{
  "hidden_size": 256,
  "num_key_value_heads": 4,
  "hidden_act": "relu",
  "norm_eps": 1e-06,
  "attn_scale": 0.125,
  "parallel_block": false,
  "init_std_o": 0.00425,
  "lr_mult_qkv": 0.7,
  "max_grad_norm": 0.5,
  "warmup_steps": 473
}
MLP neurons of a small language model. Each row is named by its layer, matrix (up: input weights; down: output weights) and neuron, and shows model dimensions 128-191. Each number is 128 + 32 x the weight over its row's rms, rounded and kept within 0 to 255.
Before each neuron's rows is what it responds to, as a language model described it from the Wikipedia text at the highest values.

Wikipedia table cell tokens
L6.up982 [ 78 111 157 125 138 141  96 102 124 177 156  83 162 150  49 113 174 138 211 123 120 148 142 102 135 127 170 144 156 159 125 159 158 140 113 164 134 149 160 132 114 127 118 130 176 131 100  88 137 136 148  84 141 111  62 169 167 128 128  73 142  93 157 149]
L6.down982 [151 129 146 110 156 161  68 162  37 120 179 163 105 126  31 113 124  80 129 141  60 128 146 122 116 136 127 133 131 108 117 101 102 109 104 201 150 147 104 164 127 172  83 128 144 180 161 136 103  76 167 165 155 135 143 153 126 146 145 118 145  65 149 173]

Word-initial "al" fragments
L8.up142 [138 114 103 217 140 167  90 107 107 122 119 162  86  88 115  79 182 147 168 145 211 170 184 136  99  38 175 179 144 143 122 190 124 129 130 126 116 191 129 153 117 107 133  87 141 141 113  86 115  98 121 108 155 185 134  98 131 146 130 143 174  71 118 140]
L8.down142 [163  97 136 170 137 113 140  84 124 153 167  91 132 109 140  94 139  83 138 109 145 120 190  76 151 163  82 149  62 130 179 129 186 167 128 116  53  76 106 124 124  68 191  96 128 106 135 144 204 120 166 147 118 100 113 158 102 122 164 130 176 100 126 185]

Headings and the-phrase starts
L5.up88 [ 90  37 173 109 143 136 123 175  94 127 148 141 120 146  57 105 183 114 150  25 145  90 116 139 110 102 103 102 164 163 187 174 109 184 166 105 120  94 124 153 143  91 194 102 173 110 176 150  93 191 169 121 108  88  99 110 150 154  78 125 117  74 114 114]
L5.down88 [ 90  88 110 115 182 133 182 108 123 134 186  93  96 150 108  91 122  88 127 152 156 126 125 165 164 144  68 141 156 119 174 164 185 120 110  74 167 116 127 164 126 145 116  84 139 135 142 152 174 162 226 147 107 143 127 219 141 132 126  46  99 134 115  81]

Table row-end separator
L6.up739 [155 163 153 125 178 129 130 140 128 149 116 113 193 135 106  78 175  97 120 134 154  78 108 134 142  87 143 198 136 168 120 114 101 165 151  85  88 139 112  95 111 133  82 173 116 117 135 178 130 135 118 150  90 136  76 109 170 127 152  91 178  70 143 138]
L6.down739 [204 105 142 140 143 159 120 132  59 179 104 111 111 100 133 180 177 101  67 167  70 112 167  34  96 126 191 159 146 141 131 118 137 134 149 138 194 126 129 146  79 130 106  83 161 159 146 137 192 104 180 127 130 179 147 109 145 150  76 137 111 174 125 108]

Table row openers
L5.up313 [106 133 155 108  99 128  67 161 148 178 131 111 161 124  51  51  88 151  87 103 124 124 136 117 181 125 132 131 158 107 145 193  38  65 150  85  60 100 126 149 132 184 166 126  72 119 174  85  74  87 113  98 163  98  63 125 139 142 153 177  96 118  92 130]
L5.down313 [133  94 130 110  98 157 155 119  93 117 111 188 118 143 152 118 154 137 176 153 129  74 112 134 135 119 102 125 130 119 175 152 140 104  90 138 112 108  98 130 117 126 152  75  97 110  65 121 133 174 138 116 113 146 120 135  83 132 112 125  43 171  88 166]

History section headings
L8.up958 [194 159 181 161 142 134 116 129 139 122 146 158 116  75 124 101  84 189 113 131 182 144  75 152 107 104 136 118 124 133 117 100 124 120 151 101 156 170 117  65  93 112 130 151  98 140  91  80 161 137  94 177 104 147 153  56 146 199 137 135 173 143  96 144]
L8.down958 [139 123 161 118 113  85 107 129 100 124 128 149 143 132 112  87 195 162  73  82 122 147 119 104  73 193 131 121  68 140 154 143 170 119 100 170  82 107 117 152  74 115 169 154 148 132 130 176 182 130 153 148 210  94 109 116 171 174 114 115 116 136 147  68]

Pre-verb adverbs and subjects
L8.up352 [182 141 119 162 139 133 107 141 153 140 148 148  90 141 124 134 130 169 140  83 144 146 101 119 134 167 147 144 168  87  75 115  98 125 106  98 144 156 178 195 171 169 149 126 197 134  45  81 160 126  97 130 113  34 122 136 146  88 169 129  95 135 119 132]
L8.down352 [ 95 142  71 117 164  77 176 100 162 144  72 112 146 147 155 114 146 111 166 166  86 114 115 137 113 154 116 154 124 153  89 129 103  55 140 126 142 143  91 104  90 117 150 140 113  94 128 128  86 173 123 139 148 138 151 139  86 140 119 116 127 153  81  47]

Adverbs and clause linkers
L6.up936 [112 149 120 132 149 129 131 105 177  94 196 102 112 157 129 141 135 164 136 106 113 107  84 120 187 131 136 154 121 124 117 152 121 119 155 147 146 154 140 172 121 222  93 142 147 119  87 102 149  67  94 156  74 101  53  86  89 137  90  88 123 132 118 131]
L6.down936 [191 154  77  97  91 137 136 116 130 158 110 166  86 176 129 162  99 104 104 108  75 118 126 146 114  92 136 145 110 107 125 150 116 141 142  78 111 142 178 148  67 109 123 128  87  62 120 146 170  95 127 181 179  92 163 121 132 147 116 135 101 135 101 164]

Table cell value endings
L5.up966 [109  66 178 160 133 145 161 105 146 190 115 135 150  93 111  85 185 132 152 140  83  82  98 146 169 142 147 136 148  52 160 133 117 141 116 142 104 104 159 109 124 145 157  92 134  96 150  49 139 131 125  64 115 131 133 139 136 130 178  90 105  78  91 135]
L5.down966 [ 69  81 123 110 148  66  87 153 129 103 101 138 164 122 108  99 152 101 136 132 151 181 115 137 128 136  99 104 116 148 162 128 154 102 165  61 153  95  87  97 162  99 187 126 122 112 118 131 140  88 134 155 106 123 109 137  93 162 116 114 109 170 103  46]

Delimiter after row numbers
L8.up480 [114  76 129 159 108 128 106 113 153 147 177 121 108 125 100 133 133 143 134 146 131 118 151 163 132 135 133 154 155 102 135 162 125 121  89 110 144 112 128  92 128 152 111 118  82 125 139 194  95 141  93 110 162 121 178  86 126 157 115 107 117  90 141 167]
L8.down480 [146 107 119 140  92 134 107 133 188 137 115 132 124 209 105 169 109  83 159 118 134 177  92  79 100  53 119 104 106 130  99 141 124 102 169 136 122 143 121  33 130 170 146 162 149 108 128 154 153  85 151 134 121 104  89 159 176 139 130  75 117 108 120 114]

List separators after names
L6.up389 [ 61 165 117  39  91 143 147  82 179 163 130 118 129 176 130 158 113 228 222 135  73 111 143 151  99 121 189 119 129 144 156 115 117 156 183 128 144 158 153 139 177 134 128  82 114 146 139 110  95 148  94 151  90  67  97 125 128 128 105 111 120  99  96 150]
L6.down389 [146 120 103 146 109  87 179 108  82 166 135 138 118 147 124  91 122  69 126 122 117 136 134  93 114 115 175 128 124 161 190 191  99 170 126 130 159 171 158  85  81  94 119 160  88 156 201 179 177 131 133  77  82 141  93 117 114 122  93 153  50 155 152 140]

Mid-name capitalized pieces
L6.up552 [ 14 180 134 143 102 154  86  83 177 139 169  74 197 111 101 103  98 244 127  97 117 142 130 159 105 118 149 121 142 124 178 175  99  93 141 152  65 163  82 116  96 120  93 138 138 167 145 132 138 122 138  95 142  93  83 143 151 117 103 164 131 105 173 143]
L6.down552 [125 108 171  60 122 116 136 116 173 119 144 119 129 114 123  91 135 136 133 116  93 134 168 136 151 126 134 145 140 101 184 139 120 106 130 166  78 148 107 165  27 113  91 160 178 125 132 117 140  91 150 123 196  95 171 120  86 157  56 207 142  63 142 100]

Multi-piece word completions
L5.up681 [ 82  99 145  81 156 145 139  76 129 142 171 130 119 161 115 137 143 149 126 129 102  82  96  88 209 110 167 153 144 119 123 147 114 133 179  83  84 160 165 132 116 147 106 143  65 111  76 104 121 142 108 136 132 107 178 132 145 201  87 100  53 187 167 146]
L5.down681 [141 110 116 138 132 198 128 138 113 152 135 148 109 142 149 137 156 154 111  17 120  80  53 114 112 104 163 125 157  62  70 129 126 126 127 209  95 174 140  66 183 172 192 182 235 124  97 108  99 183  83  94 113 118 206 135 149 163 132 134 123 152 103 138]

Wiki section/table markup
L6.up247 [144 148 123 125 120 122 127 177 148 151 148 142 111  70  98 135  92 125 175 101 128 183  92 129 117 119 179  98 149 103 124  65 117 146 121 153 177 185 138 178 136 105 144 138 134 146 157 134 135 130 150 183  66 106  75  82 126 170 129  86 152 108 123 151]
L6.down247 [110 132 175 116 166 126 132 128  97 178  75 107  95 118  98 167 138 128  76 156 100  90 172  85 148  79 144 105 153 154 121  99 133 164 110 115 178 114 154 183 136 187 116  93 158 109  87 134 128 140 142 118 144 143  86  74 138 102 105  86 111  98 130  58]

Word-start fragments and abbreviations
L8.up302 [107 116 144  99  66 127 141  95 201 125 138 203 126  63 116 147 137 142 105 150 124 108 142 199 102  43 117 213 136 126 138 114 130 124 128 136 119 146 135 103  87 140 131 117 147 165  95  82 113 136 107 134 132  91 121 136  83  97 143 133  56 116  97 135]
L8.down302 [154  88 139 158 158 101 125 161  77  97 175  89  46 140 129 143 122 169 179 163 148  99 153  94 149 137 111 125 176 138  91 112 146 134 142  95 160 129 169  93  57 196  92 167 166 101 131 134 128  93 134 109 135 164 133 160 179 108 115 147 137 137 128 124]

Table row end newline
L6.up600 [147 132 131  78 129 128 164 118 122 165 111 134 100 143  76 122 163 126 123 137  98 126 127 144 221 106 101 200 202 109 164 118 110 120 192  37 111 116 132 161 117 123 176 148 159 130 153 128  94  84 190 123  77 128 147 135 129 154 196 136 128 114 184 106]
L6.down600 [ 94 135 145 110  95 100 161 142  56 188 158 111 165 145  96 100 134  71 170 156  83 192 160  80 169 131 166 118 196 106 152 164 108 140 123 162  76 134 125 131 150 125  61 140 132 122 166 151 113 154  90 173 110 164 158 163 130 150  87 106 167 128 147  53]

Section heading closers
L8.up432 [ 92 152 167 128 116 123 113 174 118 194 176 147 165  90  79 129 109 126 184  96  99 102 161 128 136 104 109 126 141 181 167 124 100 150 130 111 172 118  92 184  91 112 131 139 140 124 138 133 139 140 139 145 112 112  97 103 117 177  55 121  92  94 154 134]
L8.down432 [130 102  68 138 149 133 122 129 134 159 166 158 148  96  74 193 144 159 111 116 143  72 167 124 113 126  93 133 177 113 127 130 109  73 204 152 143  59 110 112 125 243 190 117 144  97 114 153 114  90 150  85  95  95 164  86 142 147  91 118 128 123 104  96]

Wikipedia section-heading words
L5.up314 [ 80 162  98 162 161 138 146  83 110 122 180 129 116  72  79 104 161 162 232 109 129 210  97 158 141 113 150 156 149 111 119 124 115  98 148 123 140 191 103 154 113 155  89 167 150 161  72 141 138 119 137 167  92 158 170  95 149 134  95 147 127 141 110 117]
L5.down314 [156 140 142 162 202 120 138 163 159 106 186 126 165 105  80 145 131 136 159 120 109 104  76 152  93 141 165 121 124 128 183  53  94 176 113 131  91 119  95 139 165 164 124 168 138 127 113 100  58  90 160 130 137 108  51  85 102 110 140  63 173 132 114 157]

Hyphens, list starts, "Al"
L5.up340 [126  99 124 137 109 158 126 130 107 126 143 194  71  47  89 118 104 195 156  86 142 202 127 135  62  94 110 123 165 127 130 115 144  99 146 148 135  94 103 110 139 140 174  87 106 126 148  98 114  62 174 107 124 105 122  99 125 145 135 104 191 130 144 140]
L5.down340 [131 121 111 113 125 108 101 183  93 111 150 183  62 138 132 152 128  59 151 124 122 114 164 121 110  71  98 188 149 105 153 145 117 113 169 149  71 181 162 110 134 133  40 136 164 152  62  70 151 105 116 128 130 153 140 208 120 130 120  98 169  85 115 163]

Definitional head nouns
L8.up644 [149  65 187 140 182 168 138 147 132 117 105 175 169 110 112 113 119 131 149 156  88  87 141 151 115 121 133 154 153 112 149 131 110 147 181 138 118 122  86 139 122 151 154  93 112 167 124 128 114 124 172 147  69  99 100 122 121  61  93 128 153 125 127  87]
L8.down644 [142 147 138 120 131 149 126  91 122 123 141 146 162 156 139 114  93 110 177 161 165 173 142 144  91 112  62 149  88  91  87  59 101 106  87 124 117 197  79 117 100 184 119 123 186 127 109 139 115 183 195  32 101  97 196 111 139 144 136 109 170 174 186 120]

Short word-fragment tokens
L5.up349 [140 133 129 117 150 146  41 196 106 133 136 139 119 108 128  92 181 124 135 107 118  77 161 124 143  99 121 198 134 122 120 178  71 114 134  43 141 100 137 127 145 130  79 144 157 133  85 112  96 164 163 165 137  96 159 133 153 159 180 106 156 134 130 107]
L5.down349 [145 106 114 156  86 156 109 164 158  92 144 160 129 127 131 134 158 170 127  99  55  94 123 177 147 191 153 125 146 108 121  92 177 120 134 127  77 126 108 145 106 145 141 111 143  66 141 157 111 156 120 150 137 109 158 127 164 106 151 197 142 187 133  71]

Table row-start pipe
L8.up176 [ 80 116 115 145 189 134  95 155 159 143 113 143 178 102  46 130  76 123 179  91 134 193 147 147 155 145 154 220 153 114 132 181 109 137 198  82  99 161 108 112 200 135 143 105 120 131 171 144  29 123 161 136 104  80 147  84 105  94 163 111  91  70 115 151]
L8.down176 [133 123 144 122  54 140 125  68 146 115  98  92  72  99  40 104 119 131 194 158 126  81  77 118 160 143 150 103 233  92 127 186 114 157 121 168  72 146 108 140  89  77 115 125 124 112  98 141 122 122 119 155 109 100 122 133 122 159  90 147 104 134  53 171]

Word-initial prefix fragments
L6.up74 [114 114  73  59 144 135 125 178 124 146 189 118 156 181  87  73 161  86 124  81 122 122 113 142 172 140 137 154 174 122 191 135 116 155 109 106 124 169 162 140 107 144 136 113 112 156 131 128 125 145 140 198  77  86 124 140 165 133 164 101 118  85 108 133]
L6.down74 [119 129 116 167 128 179 176 141  98 101 141 127  86 175 116 124 152  97  64 111 119 130  85 131 193  91 148  63 167 160 112 114 118 121 175 100 165 127  93 163 106 103 146 120 117 124 145 125 106 173 156 140  85 113  86 133  94 138 155 135  81  95 155 137]

Line breaks ending rows
L8.up770 [169 131 132 100 188 124 137 119  72 148 103 135  84 144  90 127 157 108 205 116 123  81 128 145 162  85 186 146 165 171  83  81  52 141 162  48 118 145 208 143 176 158 179 125 128 116 135 134 154  51  98 163 138 131 184 106 128 163 144 125 115 119 153 110]
L8.down770 [142 176 151 146  89 189 169 154  77 172  92 112 214 114 150 123 152  98 147 102 119 136 194  56 125  93 167 141 138 141 119 120  90 129 143 149  94 103  68 154 122 163 102 128 146 102 115 123 150 107 134 140 108 151 147 139 161 146 132 103 104  64 107 101]

Table row-start pipes
L6.up303 [126 134  89 140  86 141 130 162 135 159 114 122 159 149  49 103 157 109 120 131 152 162 132 115 164  97 181 164 140 112 165 129 121 103 170  59  48 146  96 179 142 173 122 169  91 120 160 140  96 109 157 109 133 151 161 148 131  85 149  84 106  57 148 118]
L6.down303 [121 119 105  96  48 120 135 107 111 159 117 141 126 179 176 105 127 140 194 145  40 101 120  97  97 132  98 152 128 111  86 122 141  93 165 150  91  85 116 156 104 132 147  89 125 147  82 139  95 132  88 157 132  85 131 136 127 184 136  86 131 144  66 134]

Name-initial A/Al/The
L6.up750 [115 188 136 102 144 148 134 144 115 177 118 187 190 107  96 108  92 193  83  89  93 148 167 172 130 134 142 160 138 160 143 145 111 121 213  96  68 126  93 111 161  95 133  83 162 136 204  90  88  30 134 120  88  82 146 133 130 131 138 181 155  87 115 142]
L6.down750 [131 142 151 118 135 151 147 145 105 150 116 163 124  81 120  80 110 160 143 121 151 179 137  88 120 125 165 133 144 108 104  93 147 126 172 117 109 124 170 107 120 106  92  92 120  88 116 125  98  63  89 117 101 178 132 191 137  69 139 153 142  99 152  96]

Line break after headings/rows
L5.up176 [117 154 122  82 159 125 148 209  90 145 124 134  76 100  86 148 127 110 147 131  77 169 154 103 143 104 150 174 186 180 181  70 113 136 160  53 135 137 121 195 142  98 136  70 172 146 127 133 160  80 145 157  85 126 175  55 120 143 144 138 102 116 128 124]
L5.down176 [138 209 123  88 119 127 147 185 130 175  79 102 180  97 145 119 128 142 153 128  59 122 115 149 161  77 159 120  86 172 114 138  86 109 152  94 139 122 135 123 163 171 131  99 115 101 120 116 122 140 121 133 141 165  95 140 193 133 155  66 124 142  66 117]

Coordinating conjunction in lists
L8.up595 [ 88 140 129  56 177 122 143 135 151 103 182 178 131 160 115 138 170 207 208 144 128 143 106 154 134 145 163 160 175 173 141 124  75 134 129 118 138 143  91 131 178 174 160 155 138 134 117  66  82 146  99 166 160 121 130  81 135 122 166 160 190 105 136 123]
L8.down595 [103 106 159 155 180 102 140 138 117 112 111 113 122 132 151 136 130  91  55 140 162 170 151 139 185 116 117 121 152 135 185 113 107 109  75 137  94 181  98 101 161 130 196 159  77  88  92 132 104 165 134 101 104 139  86 122  96 136 109 109 150 198 130 144]

Word and number completion
L6.up514 [113 135 160 114 115 181 119 114  84 107 152  98 170 149 150 127 121 181 159 150 128  84 104 102 132 148 142 116 131 121 110 120 134 134  99 116 131 172 121 156  96 159 108 149 129 191 115 135 143 140 125 121 131 143 166  41 202 136 112 117 113 140 135 131]
L6.down514 [ 95 112 146  68 106 104 149  70 102  95 155 144  86 144 148  84 128 112 139 100 109 141  98  81 124  91 170 157 204  99  85 106 108  67 154 158  97 182 130  82 176 121  89 130 129 100 165 185 116 131 155 177 123  71 122 128 169 149 160 112 150 129 137 131]

Table row end markers
L8.up947 [148 141 158 150 178 141 165 219 131 180  92 179 149 153 112  69 147  71 136 147 165 150 120 117 146  95 174 158 144 166  70 129 120 113 180  63  94 137  88 146 134 124  96 178 144 137  83 103 135 112 117 143  36 160 101 124 159 115 182  95  98  93 139 107]
L8.down947 [162 155  99 115  81 146 140 103 112 124 115 133 131 108 123 136 159 144 134 115 128 116 116 129 103 107 122 151 132 119  91 179 178 120 148 168 208 182 104 166 137 136 138  72 106 132 126 216 165  81 174 174 111 114 125  79 138 179  85 116 129 144 151  66]

Token after a digit run
L8.up126 [ 84 112  95 131 125 122 111 163 113 152 156 125  99 120 103 100 134 177 141 119  97 104 152 160 142  90  94 149 172  80 162 134  60 110 104 122 162  88 116  97 143 156 152 156  96 137 176 125 171 131  67 135  92 138 110 153 180 109 162 130 174 148 155 158]
L8.down126 [141 145 189 101 117 125 154  82 116 126 171 145 146 139 142 166 150 132 141  83  96 131  90  99 162  66 135 129 135 103  86 156 135  85 182 145 116 133  79 117 120 140 152 166 156 104 158 160 164 158 115 122 143  99  87 168 183 101 112  86  83 161 139 164]

Short name-initial fragments
L5.up682 [162 109 168  55 125 136  94 130 126 164 157 211  95 149 103 124 127 134  74  88  68 108 142  93 165  51 105 123 138 146 150 174  85 101 204 146 169 132 162  66 128 165 148 154 101 137 148  14 142 142 131 122 152 157  84 124 112 140 161 136  97 162 123 127]
L5.down682 [148 164 171  78 130 154 111 142 152  99 159  88 110 154 150 166 146 118 141 171 119 102 122 126  98 130 131 143 174 167 109  66 107 151 135 139 148  83 156 131 165 153  66 155 108 103 113 164 139  96 129 112 137 168 150 174 196 112 172  82 104 105  99  68]

Table cell endings
L5.up327 [102  94 161 158 221 133 109 159 120 105  95 141 113  94 133 131 155 113 100 129  95 106  97 109 175  99 181 184 166  94 141 136 121 172 187 124 155 105  85 139 125 139 123 166 119 157 135 141 108 176  93 166  77 180 116 116 107 131 120 106 138  62 113 132]
L5.down327 [128 123 157 116  76  95 156 143 136 149 137 118 109 143 132 102 184 146 145 142 105 127 143  73 102 147  89 140 115 112 140 157 148  96 154  57  98 189 161 146 102 119 117  88  88 113 154 121 196  65 144 104 153 116 180 166 111 132 174 161 131 123 177 120]

Word-continuation fragments
L8.up3 [177 144 145 140 116 156 133 133 143 137 147 145  98 169 141 118  51  91 154 130 125 159 144 178  88 125 128 135 115 164 158 114  51  83 124  85  84 127 162 136 189 178 100 102  90 160 119 146 163 192 195 163 160 126 136 102 120  85 170 133 146 117 182 119]
L8.down3 [ 90 104 144 144 170  98 165 128 177 124 116  60  97 138 100 131 160 107 126 130 106 160 165  76 126 187  74 136 131 105 161 130 146 152  94 163 103  88 143 143 185 114 111 172 135 120 116  73  95 101 144 134 190 101  57 176 161 110 131 132 141 148 107 142]

Name-end boundary
L5.up900 [ 63 135 149  94  85 142 155 109 120 139 173 151 136 177 130 164  84 179 166 132 141 128 138 171 134 132 136 147 171 144  65 134 111  64 125 102  73 151  84  84 129 165 110  28  78 119 158  72 142 105 123 148 152 106 175 114 154 108 209 171 143  98 189 160]
L5.down900 [125 139 141 133 186 153 178 173 150 150 123 144 143 191 156 162 124 144 117 120 103 184 165 139  74  88 159 178 121 145 188 124 126 133 139 158 126 170  75  91  61  79 105  90  48 150 130 118 167 141 124  72 123 144 117 157 103  83  70 166  98 166 162  94]

Wikipedia section heading words
L6.up570 [102 175 132 162 100 131  95 110 127 126 153 162  78  90  98 114 127 130 206  72 167 172  95 165 134 125 136 133 141  86 112 128 132 133 136 161 118 186  99 137  75 120  19 180 117 159  99 152 140 101 122 219  69 128 160 122 111 157  96 126 148  70 149 116]
L6.down570 [138  99 130 116 198  75 114 144 183 129 143 147 132 116 125 131 130 128 143 115 194 156  88 165  63 143 134 113 140 158 131  97 172 124 137  97 122 103  75 157 139 106 129 165  81 154 132  95  32  77 183 123 100 138  90 110 125 122 166 110  93 126 107 158]